Weights of a small GPT-style language model, trained from scratch on English Wikipedia: width 256, MLP 1024 tanh GELU.
MLP neurons of a small language model. Each row is named by its layer, matrix (up: input weights; down: output weights) and neuron, and shows model dimensions 160-223. Each number is 128 + 32 x the weight over its row's rms, rounded and kept within 0 to 255.
Before each neuron's rows, "fires in" lists the words (lower case) most often at its 100 highest values on Wikipedia text that the model never trained on.

fires in: "0", "9", "3", "94", "2"
L6.up879 [165 137 140 131 142  83 118 178 160  49 130  66 118 151  96 120 105 182  90 187 130 137 131 113 110 167 174 146 168  95 135 144 185 106  49  73 136  80 145 146 102 131 176  94 134 107  92 176 146 115 161 122 111 141  85 100  93 129 104 113 149 112 159 132]
L6.down879 [173 101  98 102 144  99  95 155  86  76 119 134  89 177  87 119 105 143 139 160 152 103 147 107  91 118  91 108 112 146 144 108 118 155  84 184 109 131  27 171  82  87 159 140 126 191 100  44 116 154 142 145 118 197 170 107 103 123 129 124 132 105 124 121]

fires in: "they", "she", "he", "we"
L14.up787 [144 140 104 122 127 180 103 173 179 116  95 130 169 118 135  42 123 108 116 163 138 108 178 116 161 114 114 184  95 133  97 131 143 114 125 115 128 150 153 116 107 115 117 184 173 112  76 161 148 118 171 151 125 197 134 150 190 125 185 111 186 134 146 135]
L14.down787 [101 114 116 155 128 143 105 140 123 131 105  95 160 118 106 129 133 100 175 132  87 148 147 123 148 176 169 103 157 137 140 119 117 128  81 143 182 147 110 137 140  99 136  87 137 129 150 154 149 110  98  85  64  34 165 128 126 136 122 116  98 160 140 139]

fires in: "of", "and", "or"
L7.up771 [ 80 167  50 135 111  79  82 142 158 151 123 207 101 140 123 109 136 156 129 135 145 140 141 172  62 132 145 180 151  93  97 123 122 145 121 101 164 146 144 199 140 112 150 154 129 160  97 122 134 149 107 155 143 142 150  19  87 145 150 120 163 134 114  84]
L7.down771 [156 118 147 146 124 146 160 115 110 155 117 120 168 109 140 140 155 173 123 118 156 150 138 142 152 126 152 186 136 109 204 117 100 118 106  91 168  97  96 112 107 101 183  99 178 102 157  79 125  78 166 138 131 153 155  76 131  96 113 140 140 106 142 154]

fires in: "who", "more", "some", "none"
L6.up398 [157 112  86 116 128  71  91 167 121 164 123 141 131 113 117  87 182  69 123 100 102 119 148 163 118 171 140 149 171 163 104 120 109 137 165 139 121 140 133 121 104 141 152 105 140 135 124 137 101 122 137 123  62  87 154  92 137  84 186 166 136 169  74 132]
L6.down398 [123 153 125  56 102 140 116 135 154 167 103 154 153 128 141 125 168 111 100 141 119 198  90 100  74 129 186  89 140 134 105 143  54 125  76 180 123 120 190 175 122 114 109 159 151 177 100 112 106 126  84 129 151 123 178  89  73  85 134 123  79 210 144 189]

fires in: "of", "code"
L7.up645 [112 132  56 172 112  81 101  95 123 109 108 179 101  88 153  47 148  59 116 116 172 153 109 113  78  79 177 117 108 117 130 137 142 138 114 117 153 202 191 167 170 153 115 187 149  93  79  82 109 143 134 125  93 135 111 110 108 162 166 134 196 139 133 126]
L7.down645 [182 112  92 132  98 141 159 154 127 147 124 134 115 179  96 112 160 169 175 148 161 136 151 120 150 128 106 151 109  93 110 140 197 142 133 121 115 139 122 137 112 118 188 110  76  74  75  92 188 134 109 142  40 155 148 152  35  99 102 205 124 167 179  82]

fires in: "first", "later", "lieutenant", "second", "then"
L11.up159 [ 89 190 120 148  84 114 117 128 119 107 116 149 120  81 205 123 152 111 162 112  84  88 114 158 107  98 165 119  98 189 128  94 151 148 120 100  52 144 100 145 160 101 122 157 118 143 138 203 188 107 114 135  92  96 123  88 176 149  94 108 181 137 185 145]
L11.down159 [ 94 111 108 125 210  93 127  87 114 156 135 148  85 187  82  91 132 102 101 161  77 119 143 102 121  95 178 132 110  71 131  84 101 154 170 122 210 149 164  92 129 149 106 111 119 125 138 203 129 176 132 105 120 162 131 151 128 162 110 131  89 115 118  91]

fires in: "who", "is", "has", "was", "and", "she"
L9.up63 [162 157  89  96  45 124 104 153 175 124 154 161 116 109 131  82 110  67  84 121 111 109 172 103 122 157 194 186 167 160 111 120 179 170 123 137  80 127 164 149 131 132 168 147 144 124 122 156 150 111  75 122 150 141 126  75  74 131 168 140  94  86 114  99]
L9.down63 [ 97 135  75  98 181 112 132 121 157 108 157 126 136 192 158 160 201  88  91 202 134 146  56  81  98 169 104 138 144 129  91 166 112 131 136 120  85 198 107 125 127 107 119 171 135 169 141 109  84 136 145 103 124 158 180 167 116 126 105  61 106 129 116 147]

fires in: "from", "by", "for", "between", "to", "in"
L11.up324 [118 120 105 121 122 126  90 207 150 136 152 137 127 106  98 131 195 105 105 184 125 202 191 181  80  87 187 134 137  65 121 175 119 180 124 128 122 125 162 138 167 149 138 124  80 135  98 117 146 146 137 144 137 138 117  91 119 112  65 140 167 124 167  64]
L11.down324 [154 125  47 164 124 103 186 107 147  50  85 158  87 167 106 103  91 125 110 103 114 149 148 103 146 102 122 147 153 122  94 162 113 211  92 140 139 104 136 138 150 111 136 139 238  99 149 165  86 117 113 119 122 104 178  90 208 102 136 121 114 128 123 148]

fires in: "be", "had", "was", "that", "military", "who"
L13.up684 [124 144 196  75  88 111  88  96 160 161  99 100 149 109 116 126 161 106 153 163 127 118 140 156 141 124 134 151 141  84 137 160 166 114 112 162 113  64 147  92 154 110 115 142 136 190 128 150 151 116 114 162 122 132  65  60 153 169  98 171  60 120 142 114]
L13.down684 [120  88  90 122 150  99  86  82 171  69 122 161  71 144 170 133 122 140 136 142 124 105  98  86 141 126 136 126 119 120  81 185 124  65  75 115 121 140  86 152  94 125 106 139 237 132 147 165 146 106 173 130 105 111 161 117 135 143 103  94 169 183 106 137]

fires in: "on", "time", "years", "history", "summer"
L9.up596 [111 120 163 165 118  88 131  91 158 121 119 148 115 172  89  81 146  98  67 173 127 112 126 135 181  81 136  93 166  94 166 182 147 168 112  96  85  80 157 134  90 147 126 152  79 108  49 112 117 149 105 121 126 146 152 149 116 149  67  79 212  79 150  80]
L9.down596 [104 108 163 126 105  97 156 145 146  65 143  86 179 142  77 137  91 168  83 173 144 158 108  89 108  62 149  81 128 118 134 149  79 196 111 163 170 139  77 145  97 127 104  94 145 115 134 161 141 135 144  92  89 112 105 135 168 133 119 164 192 129 139  82]

fires in: "the", "his", "its", "same", "15"
L14.up811 [112 159 122  82  88 134 112 138 108 127 100 113 127 132 184 125 192 175 140  98 165 147 152 162 121 149 103 113 132 173  44 147  72  79 139 104 106 114 134 164 110 151 118  98 130 119 103 167 110 178 108 163 120 153  84  99 114 150 115  94  76 135  86 171]
L14.down811 [119 155 138 110 121 141 128 129 162 152 136 109 145 159 140 126 153 172 149 162 143 111 137  70 113 124  77 107  92 143 103  96 134  88 131 135 123 101 106  90 110 177 143 111 131 134  91 150  96 125 122 115 118 110 128 138 170 176 131 176 150 120 136  99]

fires in: "during", "after", "following", "next", "which", "when"
L11.up627 [ 87 188  91  75 168 119  49 172 126 159 101 198  82  69 137 107 140 135  98 167 141 133 141 198 140 114 110  96 127  93 146 149 109  89 129 147 108 167 178 133 120 115 135 145 116 141 128 147 117 131 126 187 134 141 142 148 120 167 119 125 124 108 118 109]
L11.down627 [163 137 122 144  67 175 137 127 122 111 156 127 136 132  89 144 115 129 142 102 157 115  86 134 158  45 181 123 133  93 143 118 110 106 125 119 126  87 123 137 116 138 108 138 100 165  71 169 116 110  78 177 120 119 154 143   2 157 139 163 111 123 174 103]

fires in: "however", "this", "when", "as", "there", "that"
L8.up676 [117 131 129 162 125  69 151 106 145 146 154 194  92 144  96 104 115 143 138  36  73  95 156 143 186 112 125 167 135 151 136 177 139  78 139 174 111  83 159 139 153 126  65 173 111 136 126 196 145 129 153 139 109 173 102 104  70  99 149 106  77 122 148  94]
L8.down676 [183 134  76  94 110  98 121  90 174 154 122 130  70  93 157 142 116 144 138 130 144  92 151 137 164 149  90 151 149 163  69 172 119 124 145 129 117 126 168 124 138 112 110  66 147 175 115 185 111 144 157 117 127 131  58 111 130 173 170 139 116  89 129 136]

fires in: "all", "many", "some", "most", "more", "different"
L8.up889 [ 68 188 115 138  87 104  73 123 154 140 127 140 104  95 128 121 162 158 114  91  99  31 149 179 131 136 129 107 141 130 146 166 154 127 163 154 155 182 136 192 185  93 157 136 128 151  97 162 150 100 136 144  84 116 121 119 119 127 152 141 112 106  91 176]
L8.down889 [ 68 129 185 111 168  80 109 122  57 139 132 103 105 178 112 142 170 154 107 183 115 157 144 145  81  83 107  72 140 134 121  50 150 101 103  67 189 109  96 141 107 130 110 129  85 137  61  78 171 149  34 150 114 156 136 145 133 111 153 109  75 189  82 135]

fires in: "an", "his", "its", "her", "him", "m"
L8.up35 [ 80 110 142 143 134 117 105 149 120 103  93  98 101 136 185 107 137 148 117 169 118 169 139 126  79 150 100 128 137  88  72 117 126  99 169 118 119 105 129 197 106 153 179  86 129 140 141 137 142 156 141 141 152 144 124  51 129 157 171 105 100 121  83  36]
L8.down35 [167 166  94 163 139 163 104  56 102 107 144 132 162 123 136  97  47 123 136  92 104 128 120 116 103 121 126 161  93  84 135 134 117 167 179 215 104 143 116 161  85 126 140 109 104 155 154 127 116 141 140 129 115 107  96 103 200  83  99 157 116 113 137  73]

fires in: "he", "his", "has", "her", "she", "worked"
L14.up571 [112 177 101  85 130 108 112 164 169  96 109 135 119 160 108  93 116 106 126 131 109 137 212 153 152 139 139 176 171 118 141  83 167 108 162 102 155 177 146  51 152 101 179 131 165  74 132 111 156 140 118 174 154 178 128 133 148 122 220 121  78 111 123 116]
L14.down571 [201 160  63 140 119 107 149  94 136  76 143 113  79 135  93 164 139 116 147 131 132  99 160 146 149 172 126 107  86 174 120  94 115  94 135 148 117 165  99 139 114 134 127 137 158 131 124 145  32 199 158 153  73 139 136 157 105 157 128 164 174 187 123 165]

fires in: "s", "its"
L15.up454 [132 150 170 131 106 143 142 181 162 157 106 114 123 147 123 149 107 200 155 128  43 124 122 160 127  92 138 125 180 122 113  79 127 161 121 136 152  52 140 162 154 109 173  95  97 120 113 135 127 145 177 175 109 161 128 131 108 126 103  76  80 109  72 133]
L15.down454 [141 106 111  85 114 104 115 125 151  97 128 136  98  71 115 128 102  94 103 124 160  93 125 156 133 117 142 148 120 155 138  78 138 106 124 120 180 121 125 116 128 158 133 106 115 147 153 117 148 126 146 166  80 117 120 125 111 117 217  78 102 107 115  89]

fires in: "s", "playoffs"
L13.up525 [182 123 116 175 120 133  85 133 181 168  65  76 112 150 109 108  84 177 149 152  82  85 105 163 105 135 100 130 182  99 116  96  90  78 115 138 113  81 103 120 153 132 131 122 121 122  73 167 141 116 136  75 131 130 112  80  62 146 103 102 119  82 127 120]
L13.down525 [126  84 140  91 127  97 130 155  87 166 149 182 164 115 135 134 106 171 125 152 112 139 123 152 132  80  96 108  93 195 171 112 147 114 145 100 126 168 124 119 114 124 175 169 143  82 150 127  94 110 119 162 134 147 100 102 162  91 162  83 146 102 143 163]

fires in: "second", "final", "first", "third", "2nd", "fifth"
L9.up182 [107 173 151 139  99 194 102 142 147 110  82 166  45 142 182 181 160 219 158 183 100  66 127 125 175 100 133 121 149 141  95  78 119 139 109 102  92 164  95 198  93 134 127 109  93  96 113 177 118 142 106 128  95 168 154 123 137 131 141 117 153  52 110 152]
L9.down182 [115  95 128  91 145 161  50  81 184 132 121  97  99 164  92 127 114 177 159 112 145  90 130 201  99 133 114 110 109 122 143  59 106 169 182  91 166 147  81 110 130 157 164 175 170 154 213 144 112 155 178  60 136 138 123 102  83 119 145 142  99 106 103 195]

fires in: "of", "the", "no", "my"
L11.up175 [156 123  97 155 149 180 100 114 133 156 151 178 113 158 134 164 156 121  94 153 125 124 124 150  83 111 102 144 129 119 186 140 120 124 112 141 116 151 158 192 133 130 135 138 146 106  89 110  93 153 129 137 111 113 146  47  37 136 165 143  99 113 128  89]
L11.down175 [113 111 121 173 185 145 131 144 133 169  99 153 156  66 128 110 196 144 119 155  85 178 105 107 116 166 109 162  90 112  13 148 108 159 117 136 120  77 146 139 106 151 120 122 162 132 141 126 180 105  84 138 135 146 118  68 137 107 146 118 142 142 136 110]

fires in: "of", "the"
L11.up494 [116 166 118  87 141 172  75 155 150 137 109 192 131  71 150  98 117 131 106 115  95 154 130 159  65 160 133 154 145 145 166 148 114  68 137 119  85 169 134 145 226 117 160 143 132 123  75 165 119 114 110 150 111  95 119  81  45 130 167 122  69 137 135 168]
L11.down494 [118 103  92 122 137 197 148 118 148 128 108 169 130 145 173 171 166 137  98 166 128 156 110 144 133 159 148 180 111  96 109 169 127 111 106  90 177  66 111 127 117  93 106 111 106 154 191 102 159 106 138 175 192 114 121 168 129 133 162 126 128  97 145 149]

fires in: "a", "two", "four", "three", "mi"
L8.up500 [110 180 168  95 109 119 106 129 150 150 122 187 117 109 185 144 115 173  96 101 148  70 145 148 169 160  98 131 118 120 126  61  83 124 119 151 155 124 129  89 101  97 144  82  79 184 113 144 117 122 129 130 119 156 155  89 123 160  98 154 180 101 115 149]
L8.down500 [179  83 130 154 180 129 228 102 137 131 122 140 139  95 164 139 138 152 166 174 151 101 124  96 147 142 127 150  80 110 106 163  92 113 123 144 111  88  96 167 124 189 160 103 146 154  95  55 149 164 110 136 101 114 160 108 132 164 186  95 144 105 108  99]

fires in: "she", "also", "had", "he", "has", "was"
L9.up408 [104 122 156 133 103 108 135 111 133 106 136 154 133 125 149  97 132  99  87 125 122  65 142 115 119 114 137 169 115 171 108 123 160  72 117 153 126 114 154 125 156 148 133 172 154  95 141 203 109 142 138 127 108 136 131 141 129 204 131 177 103 120  71  70]
L9.down408 [126 123  88 114 160  97 158  70 118  84 115 165 123  78 120 116 170 188 113 146 186  86 147 129 154 107 114 161 104 138  85 130 136 143 138  59 100  95 126 102 176 109  87 162 155 146 115 151 110 122 117 180 186 100 123 141 187  84  79 120 164 152  91 186]

fires in: "on", "under", "of", "featuring"
L7.up679 [154 109  71 124 148 128  94 132 131 173 125 198 102  88  84  86 129 143 123 171 176  69 113 180 167 107 194 199 124 100 184 107 154 160 112 136  76 155 141 114 198 137 107 186 132 111 104 116 171 153 141 138  72 123 116 128  91 167  63 118 162 206 164  93]
L7.down679 [183 144  96 142 145 220 131 150  99  87 129  86 125 255 119 117 162 123 143 126 161  89 104  98 115 134 116 134 132 183 174 112  91 198 143 108 118 122 128 149 134 130 141 129 114 154 110  65 180 148 140 164 136 147 166 172 158 116  81 154 142  99 117 108]

fires in: "and", "of", "present", "both", "all"
L11.up958 [ 91 166 118 134 125  73 160  82 191 153 143 172  99 146 145 140 136 138 112 143 129  80 160 145 178  83 163 135 137 133 142 142  98 122 129  87 116 125 158 137 181 138 141  99 135  99 121 158 113  91 113  90  57 135 102 142 123  89 125  91  54  88 155 156]
L11.down958 [168 129 134 135 148 130  81  52  86 121 152 161 139 138 110 143 172 132 102 110 103 119 139 119 150 129 158 139 130  93 146 108 121 119  64 199 115 119  62  96 171  91 123 173 151 142 125 110 146 117 168 101 148 126 174 169 158 135 106 158 170 159  82 146]

fires in: "s", "be", "they", "them", "she"
L8.up957 [128 172 110  97  53 141 136 185 196 159 128 117 103 161  95 141 181 146 183 105 130 127 144 199  88 109 115 165 157 128  68  93  63 114 146 110 112 124  76 126 123  95 129  97 121 169 116 174 119 161 125 124 192 182  89  32 100 125  89 113 119  78 104 118]
L8.down957 [184 166 140 153 116 152 153  98 137 103 102 122 145 143 141 149 171 193 122 170 115 140 151 134  99  60 158 175  80 136 146 105 125  67 160 132 124  90  75 155  99 162 126 107 150  94 103 108  71 110  83 191 152 144 107 160 172  99 200  55 178 164  89  97]

fires in: "which", "education", "music"
L9.up810 [116 139 117  96  71 146  55 100 128 154  99 151 100 157 195 145 118 186 139  85  91 144 174 106 115 104 107 131 150 181 180 201  91 125 171 117 127 125 174  66 109  90 160 127 142 143 109 206  80 178  62 150 118  98 147 100 114 116  97  99 103 100  76 143]
L9.down810 [140 142 104 145 120 134 104  98  86 135 134 165 105 145 100  62 118 140 121 145 225  59 119 132 158 102 121 171  77 164 106 150 140  78  90 142  90 102 143 112  93 144  76 151 144  78 144 109 131 146 133 116 153 154 115  98  37  99 125  85 148  96 134  89]

fires in: "the", "early", "late", "new"
L6.up455 [114 145 148 133 115 109  59 138 113  86 152 177  95 120 126 104 177 141 132 201 129 124 124 161 158 131 179 151  98 158 140 146 178 109 140 112 121 145  74 199  86 171 161 152 100 101 121 152 152 115 107 206 128 103 135  59 117 170 157  98 154 185 119 102]
L6.down455 [129 106 124 134  99 120 237  97 132  98 117 184  93 161 124 124 100  75 173 116 123 172 106 154 128 132  81 140 143 124 137 139 120 112 153 147 128 129 110 105 129 115  93 114 127 189 163 153 152  84 160 135 142 141 139 154 109 120 109 186  93 147 100 117]

fires in: "during", "and", "following", "that", "which", "well"
L8.up495 [169 133  66 146  98 155  96 163 179 134 112  88 154 113 143 152  88 101 102 114 158 145 125 148 185 162 183 193 141 116 130  76 153 136 164 132  81 109 160 168 155 117 162 109 102 109 121 177 139 180 135 112 121 120 135 163 123 144 134 103 132 162 116 146]
L8.down495 [ 99  96 210 141 124  95 146  85 112  75 120  95 133 128 144 118 209 107 114 128 175 142 128  94  98 110 119 137 130 159 125 155  91 124 112 118 159 177 132 103 128 198 104  80 117 104 134 170 156 166 135 137 141 131 100  81 126 125 203 142 209  98 151 137]

fires in: "from", "with", "entered", "led"
L9.up990 [123 126 108 132  62 127 133  75 117 159 116 148 119 101 116  67 132 140 171 123 163 109 133 183 154  87 178 119 130  52  66 225 127  96 146 157 135 123 155 152 110 173 108 150 139 130 133 122 119 150 104 139 125 151  86 127 133 159 119 131 121  57 108 135]
L9.down990 [ 99 113 119 130 119  74 139 122 144 171 161 188  77 141 121 109 171  84 143 126 130 123 161 145 169  53 145  80 132 134 147 116 141 163 168 167 159 145 152 117 209 127 129 156 141 103  93 146 150 164 161 129 100 134 127 119 131 174  79 179 117 103 124 146]

fires in: "during", "time", "entering", "years", "to"
L9.up480 [111 161  91 138  74 137 123 124 173 142 147 133  88 137  88  89 170  87 155 170 102  78 100 179 100 106 146 141 129 109  96 165 105 123 102 139 108 156 121 158 160 115 145  98 143  84 128 162  92 157 127 146  96 129 154 126 160 143  81 121 194 111 118 110]
L9.down480 [124 129 191 230 126 131  56 205 147  52  99  87 125 186  82 133 144 153 127 114 116 165  93  94  97  99 164 125 138 127  85 148 175  78 138 100 177 112 139 149 141 130 139  83 138 131  91 105 127 113 147 104 105 115 100  86 148 107 136 174  88 132 130 165]

fires in: "be", "been", "have", "are", "remain"
L11.up765 [ 81 104 159  94 102 141 187 149 174  85 156 117 150  91  39 108 136  78 111 184  71 125  78 162 112  79 152 183 123  96 143 141 111 145  93 122 168 104 151 143 107 107 160 120  67 120 151 140 181 124 125 133  57 174 117 136 103  98 165 153 125 119 130 111]
L11.down765 [112 121 167 151 153 119  94 151 120 123 101 115 150 152 173 107 104 123 139 114 131 100  89 125 145 121 101 110 154 142 128 126 202  78  99 174 159 110 174 118 150  98 112  54  98 160 134 116 121 160 127 154 203 133 146  52 151 135 138  85 142 190 154 128]

fires in: "of", "the", "time", "a"
L11.up620 [116 130 129 123 107  77  52  97 132 160 107 199 145 152 140  98 117  99  99 154  74 139 159 148  51 136 131 114 153 117  84 135 185 153 131 154 104 173 130  90 142 123 173  80 155 140  46  94  98 122  97 151 155 127 127 104 116 143 126 107 110 144 117  88]
L11.down620 [131 109  69 116  93 177 172 193 176 138 131 125  92 171 164 133 181 127 180 151 143 176 147 132 172 153 123 100  81 130  96 162 146 145  88 117 142 123 115 141 117  65 120 134  88 136  81 158 115 135 143 113 155 174 135 168 104 158 138 109 190  93  76 186]

fires in: "a", "two", "four", "several", "three", "eight"
L6.up379 [ 40 189  95 100 124  77 100 129 127 154 124 195  58 121 136 140 164 153 100 126  47  74 143 142  82 112  99 106 146 109 164 121 150 123 135 127 150 144 110  75 122  98 155 119  99 175 119 132 110 130 108 172 154 166 115 102 129 174 179 107 135  87 138 171]
L6.down379 [146 127 149 149 136 131 149 148 118 129 156 160  97 153  85 159 148 176  96 198 194 117 152 144 164 174 153  76 101 135  85  66 109 117  92 152 134 112  91  94  81 123 127 157  97 122 153  83 152 173 114 136 111 211 149 165 125 136 165 136 120  60 127 142]

fires in: "that", "had", "it", "could", "when", "if"
L15.up148 [129 152  93  82 106 141 105 144 118 152 131 186 118 107 136  86 168 160 114 171 107 111 197 136 140 101 144 140 119 124 121 126 179  93 132 156 211 161 181  89 166 143  75 104 127 177  91 188 106 218 144 139 122 176 148 199 136 127 131  75 104 140 135 150]
L15.down148 [163  96 129  78 122  95 169 118 142 168 144  66 147 137 142 162  88 127 149 109 122  89 136 176 110  95 156 161 140 141 165 131  99 139  94 145  67 145 110 205 130 105 119 112 163 130 137 156 147 123 141  84 129  78  60 101 157 130  93 132 146  69 115 152]

fires in: "which", "first", "one", "that", "same", "only"
L13.up1022 [196 187 146 135 122 151 106 102 149 157 102 109 165  98 181 124 108 115 107 150 132 124 161 174 111 154  92 159 131 111 157 122 116 117 104 128  94 147 124 160 203  86 162 210 138 135 126 204 124 138 167 152 169 161 109 187  98 125 120  59  46  71 136 139]
L13.down1022 [ 69 113 148 112 176 132 178 136 111  52 162 103  84 123 210 142 184 148 159 131 144 101  57  72 142 113 163  63  58 110  98 120 126 162 127 197  98  88 216  81 135 132 128  94  80  84 145  87 196 162  81 137 191 123 127  75 101 149 138 132 144 107 125 113]

fires in: "the", "early", "tamil", "middle", "christmas", "indian"
L6.up353 [171 178 172 146 149 131  25 155 215 150 120 155 143 157 166 108 212 137  61 132 110  95 147 192  85  95 141 123 138  98 144 125 148 109 144 136  57 104  83 104 148 121 159  97  68  76 108 109 128  82 144 119 132 138 121 124 101 118 176  72  85 148 121 107]
L6.down353 [117 127 118 111 169 116 203 108 126  97 124 125  84  81  82 150 115 139 110 146 132 145 146 122 161 138 119 166 139 138 135 132 168 146 181 143  77 105 156 104 148 107  99 130  95  95 151 133 176 144 164 117 135 165 123 175 128 119 131  95 108 158 109 152]

fires in: "most", "some", "he", "more", "heino", "well"
L9.up16 [ 78 113  53 105 115 143 123 190 141 132 124 121  64  83  95  95 151 117  95  81  98 110 138 144 120 122 158 166 129 166  94 135 135 119 161 111 146 117 155 177 121 100 107  85 113 169 131 146 111 143 113 147 161 133  99 107 137 146 107 159 138  88  96 207]
L9.down16 [ 69 154 117 147 133 150 132 122 170 121 154 133 129 137  65 145 153  70 100 159 133 170  89 160  78  61 150  91 146 149 138 121 111 129 133 142 132 130 192  64  54  97 119 106 146 148 134  72  94 141 104 147 159 168 177 133  99 144 138 109 143 135 109 165]

fires in: "0", "9", "degree", "8", "cm", "9th"
L8.up8 [155 142 158 157 101 125  66 183 144  60 152 137 135 117 162 147 133 160 188 133 194 126 152 189 103 211  77 110  87  65  93 139 136  94  76 127 103  25 106 128  87 157 132 158  68  86 119 124  41 119 114 127  98 174 119  92 113 121 131 121 105 110 148 113]
L8.down8 [ 72 117  69  88 109 142 106 182  98 135 119  58  71 134 121 131 134 105 170 140 135  69 174 122 149 215 130 159  97 141 131 153 149 150 114 128 142 168 123 150 106 132 121 159 118 113 101 103  98 178 143 168 148 163 153  80 114 125 135 126 112 205 114  96]

fires in: "of", "for", "in", "its"
L11.up424 [104  67  96 120 105 182  89 157 124 125 120 148 109 168 100 124 160 118 132 170 111 160 118 105  71 110 159 145 128 117 152 120 134 123 147 149 154 159 121 172 159 127 159 122 132 159 101 161 139 118 114 163 149 143 126 111  94  85 132 163 121 111 126  69]
L11.down424 [ 48 136  96 179  44 165 193 170 135 109  74 131 205 103 107 136  95 117 103 126 132 147 134 118 145 114 131 147 170 130 126  83 140 133 164 141 152 113 150 196 122 120 132 146 177 115 101 110 112 178  84 135 176 125 143 120 135 167 120 136 139 175 119 120]

fires in: "after", "to", "the"
L14.up165 [102 142 155 126 119 136 116  99  96 124 109 191 127 135 168  69 203 103 103 179  79 133 120 154  98 115 167 150 151 132 180  92 165  88 147 116  47  88 192 148 121 141 122 104 132 140  71 204 147 125  78 139 109 152 109 102 137 110 174 113 132 145 114 112]
L14.down165 [135 138 108 168 136 150 120 141 114 132  62  94 104 119 123 142 173 114  84 181 157 112 111 102  86 184 119 114 108 115 102 126 136 112 112 122 108 118  95  54  77  58 152 161  76 125 133 150 119 160 119 137 133 119 172 150  91 105 135 163 152 135 150 159]

fires in: "were", "number", "all", "are", "most", "both"
L11.up607 [100 149  92 196  56  46 114 109 179 142 128 127 106 120 193  75 105 150 153  77 154  62 110 177 116 132  79 114 155  98 118 112 119 121 118 141 105  98 130 133 106 109 132 169 160  91 130 174 149 161 134 118  59 194 121 144  89 124 111  77 147  55 121 205]
L11.down607 [105 110 113 122 104 167 147 115   0 133 109 188 116 123  84 128 150 146 131 144 119 186 156 131 169 133 138 151 137 116 197  99 136  95 127  88 107 110 139 135  95 121 158  68 134 131 103 120 145 148 137  99 146 148 121 126 151 172 156 145 114 136 159 123]

fires in: "be", "was", "were", "been", "are", "is"
L7.up213 [ 70 126 170 195 124 120 112 153 155 144 101 158 100 154 183  82 150 112 137 100 111  90 165 163  74  78 156 178 129 158  50 109 103  99 112 136 162 134 121 134 167 125 132 147 147 125 138 147 125 197  73 155 102 142 162  87  89 125 120 115 136 141  53  97]
L7.down213 [101 133 145 109  75 187 138 116 114  89 158 151  86 185 113 133 136 113  77 161 140 170 131 158  61 136 124 136 130 118 147 158 134 135 159 137 174 123 164 157 110 123 174 161 133 140 130 134 114 182  92 124 200 106 138 152 125 138 166 100 175 181  98 121]

fires in: "that", "which", "what", "this", "have", "we"
L13.up675 [153 160 125 176 108 109  82 117  93 177 167  95  85  78 169  38 130 103 132 114  81 103 179 167 126 161 113 156 135 139  48 101 156  89 125 125 155 125 196 114 153 106 120  95 108 173 153 166 127 152 111 176 136 134   7 156 157  56 168 132  85 144 142 130]
L13.down675 [138 141 179 109 155  93 131  51 123  68 107 141 151 114 136 138 143 157 116 116 133 111  88 125 139  95  71 118 115  96  93 125 164 157 138 189  81 129 110 150  88 127  83 151 148 106 159  95 118 149 128 146 164 135 127 135 125 111 115 218 136 137 147 101]

fires in: "she", "it", "he", "at", "him"
L11.up381 [110 135  78  68 126 146 116 145 131 156 118 210  93 157  99 140 150 100 121 161 128 154 135  86 103 105 116 162 134 160 126  81 145 131 160 138 133 152 167  95 124 131 125 102 119 175  96  96  72 125 156 141 169 185 186 110 110 160  65 141 106 166 139 150]
L11.down381 [146 105  91 173  95 154 117 126 144 120 113 117 126  73  94 104 135 121 163 142 137 120 154 141  94 137 137 132 162 181 110 114  78 107 109 125 183  65 157 106 162 172 184  96 185 153 139 141  80 150 119 131  33 133 155 179 154 123 173 144 130 177 175 171]